Weights of a small transformer language model: rotary positions.
MLP neurons of a small language model. Each row is named by its layer, matrix (up: input weights) and neuron, and shows model dimensions 192-383. Each number is 128 + 32 x the weight over its row's rms, rounded and kept within 0 to 255. Numbers have three digits each.
A block is one neuron, or neurons of one layer that tend to fire together. After each block is what it responds to, as a language model described it from the Wikipedia text at the highest values.

L3.up21:121203119197120130113096167218071129142067096097100193078216085124090080114136124085057097173144089165114097151182093076163112094109100118152111186096070133181077134087177094127090119185118129118149138142146147110148140137146174156122129114093038120125189122149100128146078133170109142083110101125050139123166163145138097147137131148080104156107123139110129157139062099107136123152139112099107153119096139114143108118123117123104165073144091153110138108128189103151103115106127118100130090146083158114234151120144164136106117105120156125129131198123123135124131078100098146167
L3.up25:115123078194154142093112144169113133154144139178139136131088044148141124105171080046118124180082113190110094123114121126138095131122140163145127126104086117176134114097172174121086191144092048160112155140178146073154139081195121191132067095165106160127120131170104185135092145153077072155125137115112145142180160108084148177153144170072106143101172167137123134085093116119111142134157166108153167117130075097098139119174134107118154144134124227130156084076152086153081125116185122170179142178107151158174159154084167149119109131123108087118180148133105082134072174162156129128
L3.up93:164128077146161112156063150136140158141138172132148145123152083131113144022176098117145130124152150150068155105133136118121114141083152170117142153088107169109111150113128129085093154122114140117119087122169127171119152121165089160099065046162054144155123133150149199172068182103158072149106176083085167164164119169174125120130092138101115156068116102126138130131106094126093173143126135081116188096120150106133132106139114152095174106147125154153142104069072174168166088083150152159152125171061158151117090169106109104182118155078123077170100117155071181099157154087141111116
L3.up555:139128116183161147056173158120171174144120061177112142121180166162162174059118155143150096092084196051117125134145187103148116143157142166143137122108139120089146109108140184096149107134141124124149088112136132125122156068127146165107067115103160129126145143174131138163147138108114143142131063110139124068127181180171100124091167100105156159071125069083142049135186089130110127167122122120139163093135105148166124083109128097032159138106086168115147127097114088110133129099144110184175108126115174119131153129094160165163134187098180019168128107081118062133132107175111163095
L3.up835:106164122179141115059117162148146152122133142139145096167149147158145146118155122139119124139162160128091108128175116098151122101135089112094129108112104134097073108084069164069127101147151175147146111061156157120106089145127126222126157107180066106077099141099093101120084134162128045078132160117041151136164176233152179135106185116102123176096115104114096089122103103156119063104146170154123108093090175134106137104151143114107134124136125164093150158124085113124054064115161195150186071210106151139131102128068086142147117206146120083082142111111166147099168134106115130143
L3.up1220:103169121122198114078067147144175193122127105185212100098156135146097129056174102119115139084093052112120095114164151099089109069127117076134115115109091136150089126064161135096087152123117084147132095151166111112133116122130075187140142117147145112133104139135104146234108146132116112077125149115104180142083154177136156166076137132125138119086153114100103095145119095145102136128129201109140173084121148113130162095123130106122196161102185157111128124113112077139137100146164136148123077208109167141162079124106095164187104183150152100086140105128153092155135100090127093153
L3.up1574:106142096189146058122097130135170148101119137105132075102125095154094150182181097132156092141103113125159126154147218115043119073126079082078118153089085123121087154108065170150123174129062122158110115118147170075125100092130145205121107138160083159059147138205166138189146134120117102120144090156144117095131135190177124174136169143092063101118159073212127119127113082144108113143111168144106178105127122114103139103166091155145193201054106162107146140118150086160167117074228155159088114174135166163172091141065057137110152153106136078069155126138113132182105129122117141075
L3.up2014:146117122086172112091111121133094128142068129162096193108171093119176193085131134095106181130157151155134033141130080125168110112118110156150115141138123102132109133124159142106143099054167116145105154091190132142162038147122141143123107107161106107125206140178132146158137145146186166162133159143107119097182157182162150134143133135151129189107147148103125134141131120089132104137124123084144129124111135148137147095140134127060225166141112103155142136134168090201147098145116156133135111111142085128138160142195167122130098188159113089100132171142038154176086132070182184129
Mostly " and" or a comma right after a first adjective before another modifier (simple, unpretentious; unique and enigmatic; legal and institutional), plus mid-word pieces like "and" in abandons or Götaland and "ally".

L5.up220:173147104111185127145147154170092121126104159119067136131124139080081152067164134146121144166168140095100146178112108169135057093140127103114168108114114128098158144142140108174134104139113108117198129172132110094047145105091142160123116098105107162133139209127151144193142029149102067141087140142209112125115151096139140117091132095105115136126109144122187157049079061140115118115094140144175116117105116137094166165140129095117132135105123112116255147125120125151088123173135139121141155142068144170106085132142108095114123179176087153142099189115151143116146148190209182101
L5.up249:168153148052194108142127109126112131108129109097168109143139066123113119049159165118129117150204125131052152157104104146120042096115130048111113118139124068096133173103152131139140140105105182124141135165130129128053151119078086162137090066119136208136102160149157111113158084176158127161119178186181123077091136115125158169136193077113114146106119160092157161077105150090143072133115141114108134120133110111147080169150135150112130177094124144169241159127099123165065119193124093126160136190071092112158055072159068123134122206160138194151104148133148165176180120120106161125
L5.up310:172193143127127101095101188106144164099100173144144170112163084072085128099165127144164112150161063108130177161163133137103062168147154102092142124183126089129106133094104107153092165146134129140101174092094145119064122150139087120124091078044147064113094124131147116117166164117096110152120107131128137112092058100135097118107143112136097116103157183135091111122088119125166079119178102125164081136114166109125069130125139151148125154133119130116237134152098168118172137116173102105166140160151156156116074112147132132132161137141078088104127209142180104141166003176107122199
L5.up883:105163167159122143159115145098178139138111171135126130194149083073152109111122166135139125149165088133152105145123057133150098097087118078188154107169105154156060117129170139118106209133163100208159111130145124128108121127165073087117155039137145104159152098124132128118113110170163117151161103157146142128106122177073159165137116120153038119083082118116106127110094109137114066141168099122179113166226153160114146068059085136154118148159139113112178112116134172178134074142102087147175143087140162120074135128094163128195131101157124111167106143142115100095075136147102191156
L5.up1552:083097205159160060146151120108115101068153131144142202150167137157124106127139119126166132118160139083047148186065099094135081150123119147123162117107067113133111139101115089144111114131111126087097136160151075137126134224091053128105148088103114146199099123139139114108107140101128153153137190137084149082138076125117174141106114094161082121134116122140165186112107131145215088067205090159133128144149101137119091108095138102133130082101138129102182109134179149081140096164128113112151125134120122142122137108181178098144079132148121105090078129141193130085168124165113120107
L5.up1632:085161165132125095094192181174150106151147174115140159178096109122091136083255090070089091125071151111169166153093097101145085140103128127133156093147163138125034102119133123130090155180145122109157128075190118110137151170095110143079198133100133156167115136112157039119101108142132125109093132118118127151105124105159140149070154125114066101057170104170083129117138175102217091117183137096133110107185140156079105110065105126088082140110110080078180154112129101126115097080112111169138111124117193154128115149055120126135115126202134102161121150165151093105143070116152116127
L5.up1786:150133132076129122152129124174062130084088188136130154120132103135088125128153124119187134112137146099113147137128087075088110116167112054103154167105048092177155145146173152128131087131129102179153134129131147154120131164135125130127123145104054171111128139144103132156190132116172098193135093149148227142146116169185130140128066158134115062133108141102122165122107061106105115115151175143102124160157153097097073144136108187146141147112137179074158129160043123149130137137152115160192147182071117098139063109098145129145126127097069073092095141134096115134136115115049186085
L5.up1943:141210142143139090081149153121141167124163139192187176141140109085147147119170157141097092127127123142167176131071124143153081160122110123113133132118109031125126149083085186122102149148170114148189133069117131107115119171194105155096103144177133153143132168176137146101145157125085114141148158052165169125115142152137061164076094089101059100145148112134089112102095144125158145163088128109106088156144132112104106107040099124123109117165156154112161158126105020083141099119105097146139133128117163140113066188132095133132130135142146128127116148151159079141135086165106208122
Short word-piece tokens partway through a word, mostly foreign names and CJK characters, such as Hr-v-atska, Kr-z-ysztof, Holmq-v-ist.

L3.up32:103142090156153134106164131155194157179115162149113106159057098128136177158100103144092114107145104126162136120126152180159094138139194166150158105134108127098063115143132151131158092156160112098154154094122089112094148136119115125078169154120138076108118153137076129121132123131158102189109081096151123108119153192107109145111087118132108123131132098128097149124165095119146149068171148170122119139217153113080133070167147109128101115137138089130162147078114134120118133151133135155177115097139150136142096160080095087136106158076147113128104141130110128078133149168150158159
L3.up45:137187122094097193065170221149106147147122102166150141131107119069164121138133128150137146107117102104121159126099095170165108031113118092184121107101156118126103098116174143127088162141106182119151104090134083127066145137117082111066141104132081134091180176114135075128161101151159126154172114101097135110122116146115163154145101117110115088144153168144121131089081098137177127147103127135156152127138146081154101150150101146172143122123157120092141086112128120186112083105173096119160116174101139124155137141120144157175133138072135129147117169133178136122128135189090184152
L3.up207:137201164130123173067154134147189177199128126180182140159091173123021120119193072152094076145095072131087128140141145201072104154129167117124119150107121097154106111154157128134103124165118079124144138113154149110076175141145107149107160120081147099090140149102089098075163097173120077197166080081098148165102102157104114137116130131150070145145087157170101152106095058106146130127165168159171130166111103140127137107090093114197140098082110179075154104110124109107093154082177114200146124123099081133203112180050118088187140124112133118097161163091154141114136105126144125170
L3.up441:117142136155136157068144137148163188172162114109117137108151162101088105143123048163176092131109172143140108131138141149082093116105093138115179156073126116126156130111075125168114126178174137186165130149150112124088120088074156126103136106161072125136104094114135140148093091100100108185161124092070089102093138202135150085130180180116058151101124134102117179098133098105149150093119148125140158113167127140097068156128131116125186154084102138038165130110076117150123144104118153099161100219127177130123114169083141160142118112127154063112146119082156167129132122148206111073
L3.up747:150169141113170162103185177154160129104093100122120175098132123127087133155117091180089117088134052126081112114143105172159112137080164084119170114132091134157163131109085170139124163178163116138175152093162148143062119064108108186111121148092116137105115127125078099147164133141091085120176136124115136095115139100173132163105105104108096152101107148170118148140088092132186152073111171200122140114147129142113086173166107166156119130108146153126150150107130061168094087108194171116180124143140134149144119173068099074144060125114174099136063157116189118120105089081164141151
L3.up874:110190146166146139139122159153083132105163185180134093131135176096182145128099079098118120130114207105110125151134121179100100104075090123159119151152144113130084156168146113122069158172125070121173131135102105145135184122088117127095089101109058096106190142092131150140145122110107131126070082133098167126060140099118143164131108179125112102131122071134106157120111083179194140119104113092152124085128090119076086158155081101077124121108125131126169128129154150140135096109153124116146133143126153119197128209099140126093177098132112159130072121166165121122191136145212167106
L3.up1504:147134124125117094109107134147123110160124124085118137111130112044148164129101169093125120120086119125099100154145088151133107094146127116166147104129159161155093141170159140112132161170110164107106170139167159113113162158068103113114138113055098139098142179122103102160139120139055098125127166113100108130126140165121129154116112160167115131119083132173125196129137106161142136102186105104199147102171110115160146140114088075154112138181138156105150074084184126149139129158130144164164123146116180157160118121164086093198135112170056123169096195148134067079088192122102172161
L3.up1744:125175082147153147150118160107130139149138125130136113157155142115119153129202136136116129088088123112102058168122127152158103139134139152112181157161070122119096127140097067109069191191130149132143104104126120148170134090112133144189150170076145124093092129114173081148106161158100118132126099196103221126150166178132121167115140144114169122116147092146110201089138093098124141138095095179167162159129146121135098133074099074105108153124144187110154164108080044155069070104153154148161062139120131181117137125113142113175176186118121081131101143154125115160077126154168142103
Mostly a standalone 0 in table cells, scores, ISBNs and track times (China | 5 | 0, L 0–10, 0:33), plus odd mid-word fragments.

L3.up673:152164144170119126169196137148127158149149136176186169156097104147124127143089127147061042231157036183087195143175146128101124101157175165111116113117135137132115114113113130160108060172127118139188074147149106130133079135132087098069134095071133109095137119170109146159146143074055131139134093075089149117117108137108094138152129114132071114086177120142161157103122118115156119097186117139111154154153073177093088031142207155132129100148111145083143100111088131113037083123081093116120091115069145111161133099119150078148156147141134090128109091088134156218129176156126179190
L3.up788:113145116124123057146197178097064127128155112137154114164103140129115131142123146100128157142068104132175138158107083164156093131163141183066134146144105138152166128143158131152084159122148114152109090126127114118147130134092094088160131171118106029103179182111146095113094129095140203110128170101160177061155065165117172186099134175124130091142091107154148204073137145188194115063163102174131140087144162132099092053148124153154132149078094149109156065103105110175133139162148057174146155087148120069112107155140142078164102125119156129165035156157155128111130078141164102102
L3.up1379:149128133120094154116135196071114180147134148162180118184114136093150128123202165114089115143111121102112149168086080069141056142154086122149115138136110131185136170167128124129110132140150110127150191102159084137136140211106068118130191145127020105179101151107104096126092121115174115145139137129120193167112136150129147153047123166143116125154105130146144144083133148111185114090142173149163098129152094083093108105095067156107133135160124143151204149137095092169155125204148134165121169096118113141061068095115135090109146121185113116142085122159121092131127129138155172147
L3.up1465:148137132112094129147131134114083138161117179134129170163084125129094089122152116115133115149149109147121105201127121099077114088169171160108123148110108049132122140166090141112119087163124130125140122146060148110135158187133133143150096108114119078117158179098149143098110123097128116123134082148013180179167057111096129202167144145144095180123157145138145149094129092130129096101168137168126119094157121158070071121113112144150143146132095167087147089034095124167120107151143114109124136073130132160102130159083136117138210121162078137165133156174108098107141103149085156135
L3.up1718:115129131133110084100144160176076179128166125114167182177132104143117077115096126138097110145118137136118138191129083114107095113175146150177135170117112109180100136160130089135175145124140098089178103133108141087107142157065077180163134111131108144152145156088097155134147082155084127112148078130102111095104131166140149155070111117154113109149135134143077169114063152147176129118196173128095103085145120146089096094128199100080113168116094158118184115110156147151177136122165081126104064116084121135148114141089088066142172167165100118113134144099126177179144082131104189077
L3.up1825:157133159160123123160093118187097171122157108136131127117143125141119090102168090133140123142079087120100084154129108122184082172081154125170136153135109132123085127177108076151180134128134093125175113094101063150115123146105108125059172117066110123130147137116149129157167146130150112105171084153104165151085153165148106140056165174119132049168166171131095152143121171105174140142139140177129100071109059137090054101107153186079105104156109144142210144108122114139104076133189136124085088128124133146194139144078085092162171094098103063098066135178107159098126098109090163152
L3.up1935:192114093150118086156181153115127158118127111177111160163183085181091162105119092097128135180135075154135089162065116117115128137125188122112188159125137126148125114180181147133149087125129141120149102097116087096107151156108067108073076138077124146135097150207138117108097120064123077162135115084133127131159148129115130170185149154078116107144191143116118096079162091109139129170151207133134159109085129198109127085156171146092139190129105123109139143101100122138106107143103149126171098097083107089087177168086129102181181160143124081123105120101132140085099108119151156133
L3.up2270:164136149167095092105113117163148148149088132147080166112168165105073081147139090130113080091150105089129140170085099137154107115114094123116134103091113080136092111168141119149188151111154113138163123103114104176104201123124130133169155153110113134170143126117150122145164108119127100086148118171120191086136144128150096167119176093120108080143146143120125144129138145116133099166118190177145118129166102174116145145137108141076088097103153128093144123093168092128140091111124124108151134113110155135071131132116145093129136203049133072180072166111121122086124133171119138100
Second word-piece right after a capital or lowercase initial consonant, often W, H or K, such as w-h-ite, W-y-att, H-ö-ller, w-ool-en.

L5.up34:118109147143112166114113183107135125177102073143161092173099092102110121126154114180084124132090054101100128182134154140099110136075112141096163156072133138116128111165207127095107114190125121116127128117112113114120103100142051066154099117180140128064113138130131158154131105174085148135153120134067093112089177175132164078096183092130111119086128119128154097104140101079189119095108130191132163110144163194140065095122117123071131096160149084151142147167143098124083146113224181157131113114061175137181184112100107134107108147143085095116134134096151060122189078086148147135
L5.up266:126190108181120161097181156130124171087079098138132127175194092141169129090180125144114131103143137154123084167078121171162086159132223136177156104149067155132130112177151131141133112154152149092111148082077137088113129139083129191099055103098080156107100141100155115120086110134060149113108051129167087111070081169201131197094171114074076132100119145173132160110118091140168148128079144126100121141146133182105105146124111106147116122087087127063170117106111102105147151113136146191122111113148169133129143197072164100122124098109144032131168113160073104152143037108090158099
L5.up512:120122128147133142080075172156167153143125105159131142123076159147097208114130132128127118112088140144124130121162106126100106121168172111196100116107077143111076097066104107116122089132132094134110153136155117113119149173172136113112131165127094115157159090142133170170105125106156154139146154147115168136161143215124155151111102196073078116119108098165121099127176058149111134108102124109127150073103144140142156091148099059157089180141116111149155195135107121134133090133133116138185153151136102122076101135182161101123115192050074115073166123132186146131156174103118155126
L5.up784:192132159123129175110148121178182150165087169107081160122075083093103099121138064115135104135116083163154100165163165163151098098125082095090127140155114118207165114138092135115116174123127136160177116145136126120147147087161113132148116127171089111084185140137131119142133167171149092131137107127071124132121113155134146085065152184133062148112099126113113106094110074117149141115130138132105100106151132096132107144127085140119074103080150136109157140150088101164116102076161092106170155123109108160200146135095122158142096160117117066119135233094060141149184150072163132159
L5.up877:108146132132095144091178203143111136144132157129159139163124110147132206174110128159137129199087174128096134162135144127125117180140146131103216180102085116084128140167126099163137085184146157151139125099147119165122138074099151180028138114108118147096111134152089179167131065125123150108127069154109075127160051136137167131138151120100079162109132088137126093110171127104092132097064140147143137146102116118145078113166138138137129105091131137120124128132117135171155156181139177143139090071117151161119096103074132101159143093106200096141130131112145139138165140056079159086
L5.up1304:102186105121144158080110126148105131070096154122096155152209136066070146125103072151153081115147134186138128124127167160171116191152185112108115127085094150104096095165168133167097132149172089108116148121131072136096170105134128137121126067105146187097151168141116132177130089125118126097207166117105097127113137123181155137168116118120145149171187090155124081129150123157105125065169132151163154125110120160072084150131129138039138188099178206122143105102138123172101129134161130120190141086147173125161113161109245088175136140141131097102169118162081169068166089089148143062
L5.up1617:079155132138131117113114160186132119169084130146131154124125125074174199152159129112141152086160165144088155137080103132073132087172178109101113119136035071163101165159117128140109116138145102138095084137108160183067139141124136147052117096105092123099140161121097142151151145153109145086149122099127141057152149103145164149155045201108156138068143071144124121132144122127121074108125092229174129119119083098102089153157085062118120161144157179101137139158111074154164126087099129078139076131113134094132102136121129113134100137094128118084152123111096110148163129089070167115
L5.up1804:230134122124152134125128174147201162028130108121124145159145101149118160139186177151097141146145086098145135121117134130089123086138130101090142117150122122163114104126133130135146094179109119137155072112170122169064054163073099151153184136081112106151118096114141140102119136153127099087112161220108165121080120129209109181103160147123096114127166146166114096127116106099156118075080157152160121110165112109109181146171106164113076171098173166111161137191142128113118059139129123114171102185148121115136138183174200141104137147080124069059132191110135153179189123152178174161
The digit 0 as a cell in sports statistics tables, such as goals, apps, or records like 1–0; weakly, mid-word fragments like Väx-j-ö.

L5.up533:165099101134154153120115136143162148147086124164155182148073092113108139082179135145095104179143122142099126144173094115155105091125074103103102093154134163156142091113139159090069079200115124147135082042137135127044169149186100137121156060143121138140107111125093140126074100170122121085146139084089202153105078142111141111131160132128098128094104135110080127123119146082126119132156109174197131118133188097096148059131164067108145118062092123102150111154065150103041087127141161134176101057082151125124158127081082118162082134109149105199135137110094135075174158157152143184
L5.up640:155088124132121123108182131084054136110143119171131135088125081132066161109102136143092116133146150125194175182123142100083104127096069090164147199147156118170089123124162136135074086154071141158119146116154101101074174199159092137076170064141141093086175153123129093127111103128141129090079147148131106129154057151101126188177147074130088111146162138180099098114079111147102121196163148087079181121130137169132129132216068133086181107115148183100144110165153157124109089120105078123121129117118138110114073158129117094122111109122117147143175128140131126097156122168108138078
L5.up693:092102148141146143118112129097134135126106114147168155132146138139074155156162140135144118166178133135117110122164101143157113120120107124101132152114126122102146128152126104092037119124161082183102098093153095162099181139191063142071116061112103103171190169162124155115171143143060077142104143117081171125149172131102106141128104105092132100033078078136100106129126178144161178152181141085141114056150135220083145123175110134071154166142173117139151049113123143161079127094111130134132096150140114121098111130130136160120120088183162131096118098121137165069122124113060151116
L5.up1155:160196137146151139114120147186106107112142118192131122168148078130177081125167073092165149183155099127059099147159095129140114157091089156157106127090062173163198136120072173147158160131097114148112046120166158164092121135161038138136103119153089093049093132130124213159114123168084130150129127164087125156146122126092100141191122152143078154112046122131134179125092145121126172118129139098144088117133099132123076157130134106149121119109138160162142114101085119117112070095148175124168177147135164153175157155082195093140142169092096094165066205146109130090134125170119167123
L5.up1286:094146100122124197153111173122044177110149176097090116166160103155128150131137130105103145210122141061126140174110117168164122121159100133178122146086080169109067106121140100119065107114112098106165153092129083129090137148101065178086162142177095070166193132109131136149123060128107110131140164154088117156135090124144122117126174126091111137080091114168120183094087136103137088167150107076090186132151174168051094117130131150115142189138162138123138115095149101180136087157100135096180168083126170142125130134137163080184124115126147091155120114151146145104141151080146170166
L5.up1503:088092139094139147109108149136080165165161134137117117118099193108145158147156138147108115139172149131160138176151140135144105181123157131102126153074079107142119094119110135142074062167084113147146121095090150148164194152142133181105124091101119106090106108128064174189083109174098133055110123089165231113112073134169077161096120145118093201108125134152062106111076068098124078162130147131101152130178114177156152111125113199129174184107180179110127172157102071159111120127166167088131111082127139152082110092114130143167076145125103096141132077074170156066157114149076123116
L5.up1627:165164141109104187062083190161188175146096141118207193118134071073133115088142124114123089192142168143110172130094120142120121164106140090121121142113082112112120092127124150169079116132076067139133070076159152161127105154120138136104179066152097134169165109179126215141110131223103099115115069097124156136184123230163122148122161103098141113093089097136072168134107132173100064113132101132143209134099138154150139087073095129125142156091103170114129164125129153160139118058153091181125158174058163168167092156098111174096084159125166110159051159126108118111106125112088144162
L5.up2199:112105126188133125152146139142080107151156148110231150120033151129070131147094132112161127149139182175160168160108132089123112146170151119121141191119095103133088139089118112117120079157115092137083174118152133129140105130139147140126101127122116147153120134168119151099119110184084163115135132136089162118123102157194109175137141123178109119103104155133107155098092129119168094153145095140147191154077123175089153126140102131073138173147146167087137090155129084173067088103121140166158088149121149126135062093119151137127134156153149112123077159106147135144133142153097154159
Fires on the "and" or "or" that introduces the last item of a list of names, places or numbers, as in "C, Fortran, and R" or "2nd, 3rd, and 4th".

L6.up97:128147127094099133122176142164105122168094124118151134100152115128050142087121095111185156135106060129098152149116092155163100137093118093135138131117104103189115106128136189135128086078152101114157156128098175131117109077126108117079115095156074123028125208137131080140064063110138142080082105153166151200108134190099139189139161174113191126186092129217130117135130167120172090106079168151126138129185130155111152119114078120082139171115150169079140096127154144113148156102122084147183116184106123150141093143066127122157110133127130163111118143106130090138076143109187146116
Mainly of after University naming a school (University of Michigan, of Chicago); more weakly, opening or inner pieces of proper names and months (New, Tor, Aug).

L6.up1583:163121105091165077125179190139073199080119133128181132171135126153108103183194095104117130095097077138093174155109103144119081145135157156124148130161131138112063142133079058125147085129104074143117179141140133077111092158136120137073129107082140118125104110115115118156132152103131092131116096127105124083123069112141125191145110136135132076101183168164139096072146107124154209120149146115180094087120130163159074077098126094145090161096073118126151129167133153137130156084119113070123110113126109099128125151145151179169138147122126118145055109160153178120112105174195149132
Second word pieces right after a short opening piece, mostly in names (W+red+e, W+oj+ciech, Jo+ak+im), plus table cells, compound parts (Runner-up, fifth-round) and "out".

L3.up412:143116138151140061111136163142171129110090137167202103139175133123088103137121160119125114128111187098173157177080112102124088113087144081095167151152132130132131078131159174096191096057127083063112161079135185101117165126140114142080088129131130150134150111078098131121077121143132149118145174101119201128140146186130167098167172122093109142103106111150144163090140205175191088153138105098206133129121144106145095086084125113110122168122168147111150089183164108141144150137094123163171118104107186081131141170136148080157097093194143159179151155152088165126150169186143199137
L3.up504:111176082148155123062162122132141161133140111105142139077142117138157124105197189109125098144074141074144087165155115129123112111076100170061122126098131110088129140133166122138108174120141085061107105078125137113148160132102103144074125157104103126102118183106161129140120137125169114143141171172119112108075145132116177155114127134102117143165108130161103163124094092116157131113117143101097158094112099117090135097107124088118122117182108151171150133153119143145196122126127068205157197086160132109114091210094118147086080168129079117094124142099129046149146139199145126093
L3.up941:155118105083163126089159170181146110083085192132154153118159133125070146167113162132103103135119174161164188137112148112187093180060166091080127190111078136153153099105116104124110082129102134101120105161085110100176194147079131112148150071111081143170073105110101030128141110196166152082106153163112109111111109108128150167111141132146105107149218102119085140124147168119191118148177122148175162168091123141102100155092151075127188081198157216150158139139146101164101139130130151084132129123116129106114177105151113139149134101126101134085076108070171107160111094126117192136
L3.up1073:104079118189152125160125168157096121119105128167162118087169057072140168140113141082196098140138157098107116168115093137155114042133110096106104128141113073154071177165141128107169093097118129126153120127108159120154114142160154126098153109175151156098140166118161084128111127112102123101126167137096148112121101141156180115136133098066134135091116148159067106151157152087113121105100092131126145124052129091159104159152070112084187149165099177148158140149137099167151159156163119141089177120102113145185145132144129083132179147092123139101129121096137060149136125089161183158
L3.up1369:115132130173116117189200168142156100104046144141104121094198091079123144116145139084110109105098177181163121136094108153171070132128165125065164133132098166135125168087143140118135114131121138110168162103126150118133156116083150144150136059113097136135119124084162062112137063166215129039085164118140093155075106122161134124127150176097108157087140141158126135101153108159157115139083144100155116078160108096150134141105129108130141134121135182131183072123144149129151129110145081190133151159143141162128083188126089076058156133160145145122132088097116111133171109121151147118
L3.up1476:134128129118103175127123227166143134141122158153153123104095159102111126115165152151162083103078149112139111156110113098134112108144096130163138155186092125135126104133135049108135099116162135093177115106100125160121197077124183165161114080119067154154154159149110108122127128173161120214150136086093187153117170148169156097061123149059139121174113119183134112087137189145129182114116055119182111118172096125128167124081184152154149175143086103151142079088127083164116129173187195136161083115155190095105107138087139101058133107137107137158085137138133094114122147177151215116
L3.up1587:102128090146163111133141165148113120134126174147103149106116144101120066157129149091111130128117109133134125150141140145147091142046110092084132153170128117120159114116097120111170180085136086168125144107096118074161110149156104153173163099128128141175131138136141137143121079186183120151120162065146152083149117132160151101151128151141117149104162128159153176098100130134151081138172103094144117164106180097157070103168157128108106150126077136152159108072171111163080146116178171173126113101092133115144143090124067119059108109187076131126151140177143064109133126190133096103
L3.up1753:139124099146127112140115147121176112096122184136144122084108126089158114159149150080136118137135168113134118177143087112144108119067120066106148176148157100181192119139131167131157068094137151099105112076091106144151155100189091169140123105115124127156119186175153124124074164177149132097120156078127148087189051117170190178035136111127089229154175122129069171120152183087146147089090123141171101190098158078117148092180144081116163131105123194146148103089084143174119128141185095110111152079094101142076089141140144099110097141156084138121084108069132118112142101196061141086
The word "of" inside formal institution names after University, College, Chamber, Academy, House, Bank, e.g. University of Baghdad; weaker on mid-word fragments of proper names (U.S., Ajax).

L6.up38:107215084155110132055137174098110114119158079109120143098165142093088098140146178099166109159128133138133115109139173132145101054132079126123131098135145151144078094089161132095087112093123076111146160111167129186118108181119105186088145097122096095149130141120129124141069159177123086098144111166089145141142150202125123128126096087107130074120064069145142190157085102156129091155171117170149164139159160088159142083071139165107152054161133149154158149096101170130094096133121124138206076183107051152107102188147127167095082188114133162160075160142032106104133072174112156125
Linking words like and, or, to and commas between paired modifiers (mild to cool, directly or indirectly, heavy and light), plus word pieces after short prefixes (An-c-ona, Cl-ar-idon).

L5.up719:107122056134128145156142106141143128156049121120135145097107101163107099076134206108180109125134149098120167169095145139102125073127153100126193115125151103109126120125073127053138180083102153116147114106199164104134107102147119113112126183155172119111093161077109099146064069145199099190159154111135132110089095134088176113110160154105106132121155185144190191079102109168149132119110168121166093175135129097161063144101130126119141073119095138090145139095092133174067091144088169172158130181087108103121063160125173123122157196180075118140134166074103092112104183145130173166
L5.up842:126192145160142150147101163111149105082078107099142166103160124111135107141139144116163120204104121162036099187134145141176106143165115175053112152138085069107152114075095175131193096125162083093217107105091110138158146139123152121102134142107087104164148135114123074149163152149077145126120149058096124113124097178123153152125119154124076117123150139201124131136161171154185114144115056110146181127133137088167093100186156107119137093127104149115144138135158117130137155133102127144148113124107117097106126137146107099119184134074119129106101155092131155119112119206110158093
L5.up969:101187093122120112092122109134151123192124175095168173150158096130101105126150091090117104101094110105154159151099105118133119139112165105027173178067081139166139125132116097085164087176142122067116103106089157119082128129168087074158132126134133108116145140161161117086160124146171158106069080126072155160117156180132114137113144133163156121094052146150082138106062116078170107122191129214141167181094126127090083163085123132137168138094142121129120174122144044209134151083105092180117102111101126128179113159048063134124133141118109130106136124110135139129117156154138142110
L5.up1108:182196074132104135054178115121182101128028066093140118078208084111106111137087161122147154180114091195120148172106097102142119173139101068113155152182114096090094083144151138133171108103123126079125149104143138104107108144192111147175072125139078179152181143128154113135137102083104187123148139107149123156178136157110136125111147082124100164098144124220169115128191116166147157062155083131133177192094139122141096143156160096125182201113122113149139110113137101141153057192115096152147129123142170113138077191105152075142125128139142145151131137128149147175131132121171234147
L5.up1174:108167115097120101099134109076147124157000123112155110142116107091102092067126155074106138083179126127127100171103139117132129023114162160136155119078130142069107102118117141046056130066115153116143166093168156063128142071142145118136122103104089124127154117130167141150121172127097174112204115035120139135139137148110133138172117111163167155138143123175099151121144084108122083151165184086176112102167162114111107072091148114094090096074129139095131123107129071121075122140148050137156111133094158133090136160150125112081116140160072130161124136140071063193187122102124158123
L5.up1734:178161097094146068137170195117162119138092132114171121125130102090112107147150126101110137143094111097138166143179159102113116111097188128158161184147097168099146040063153174120109113090135115140181094088180120136062168149170106163131087111103140143112116233140095127155178103110125124139105130147110145153092118159148208147117185073073120125116178066176106155112152158176154140149128156127155139124128138144070163087165149193124151156097184116101140062085099112171052133157153116146139078151123095168090136179089223080100120134166057134122089126135063103113138136110164201130
L5.up2021:092125147109173120045157204144149097047123113167164149140164107085124126143109118130080096155105123101121146112167101116123042150105147122206135084114126142138098135135089180148183096049180098070097122069192124086049148101162070165131136142137157085116170173119129171096124060154104140135170087151177182181114113113156135105123147118149118138146157144121123118118135177089195141090055175176069119126126108069109107084113133093102129183092123161129194151099071109139109129178117110165127067121115148134111164138154150158135170156172089132103139133104121099139140170154136227187
L5.up2206:139153128170126087118122161173093104129111164163165125164061136137111156159088155101129165125139116141171193159119113124059114161102151119080108159122095058138148127146117116116106131173215100154168124086137164114097117160164109138133143104167119130101127178127147146122124123177157163162129168144144140144102141150095185133134146150119085133134177071139128083098159090099148166069180077199120151148054154096143128046127113114118172168113153144134146147101143108111136065148143094129140176109117146095160114133159121152182116158109127120070159121102092099076136163067162126105
Function words joining parts of multiword proper names, mostly institutions, such as of in University of Vermont, and in Food and Drug, de in Pays de la Loire, & in Music & Media.

L6.up172:113175111154118133103145139192113149077105086126075115083166127123093140167139165163150112120118091141152149095100097135154110115124136097078158142122076124151114134143124095099097118176131067115124132128143076151112115146074183096121153118118101133090127126133114135196105111158119079160137131164113072126090111159171147165133182127120142194136093088109163107151114097136160129090138111139136147080040116147151089112133132133094086126107220131069153101146121133124124115109134173089157104114108111190192111126185122091145063141067119053147194206096069119139115118119182124162
Single digits, mostly 0 and 1, filling cells of tables and numbered lists, such as fight records (3–0), league standings, and track listings (1.); it also fires weakly on mid-word fragments in prose.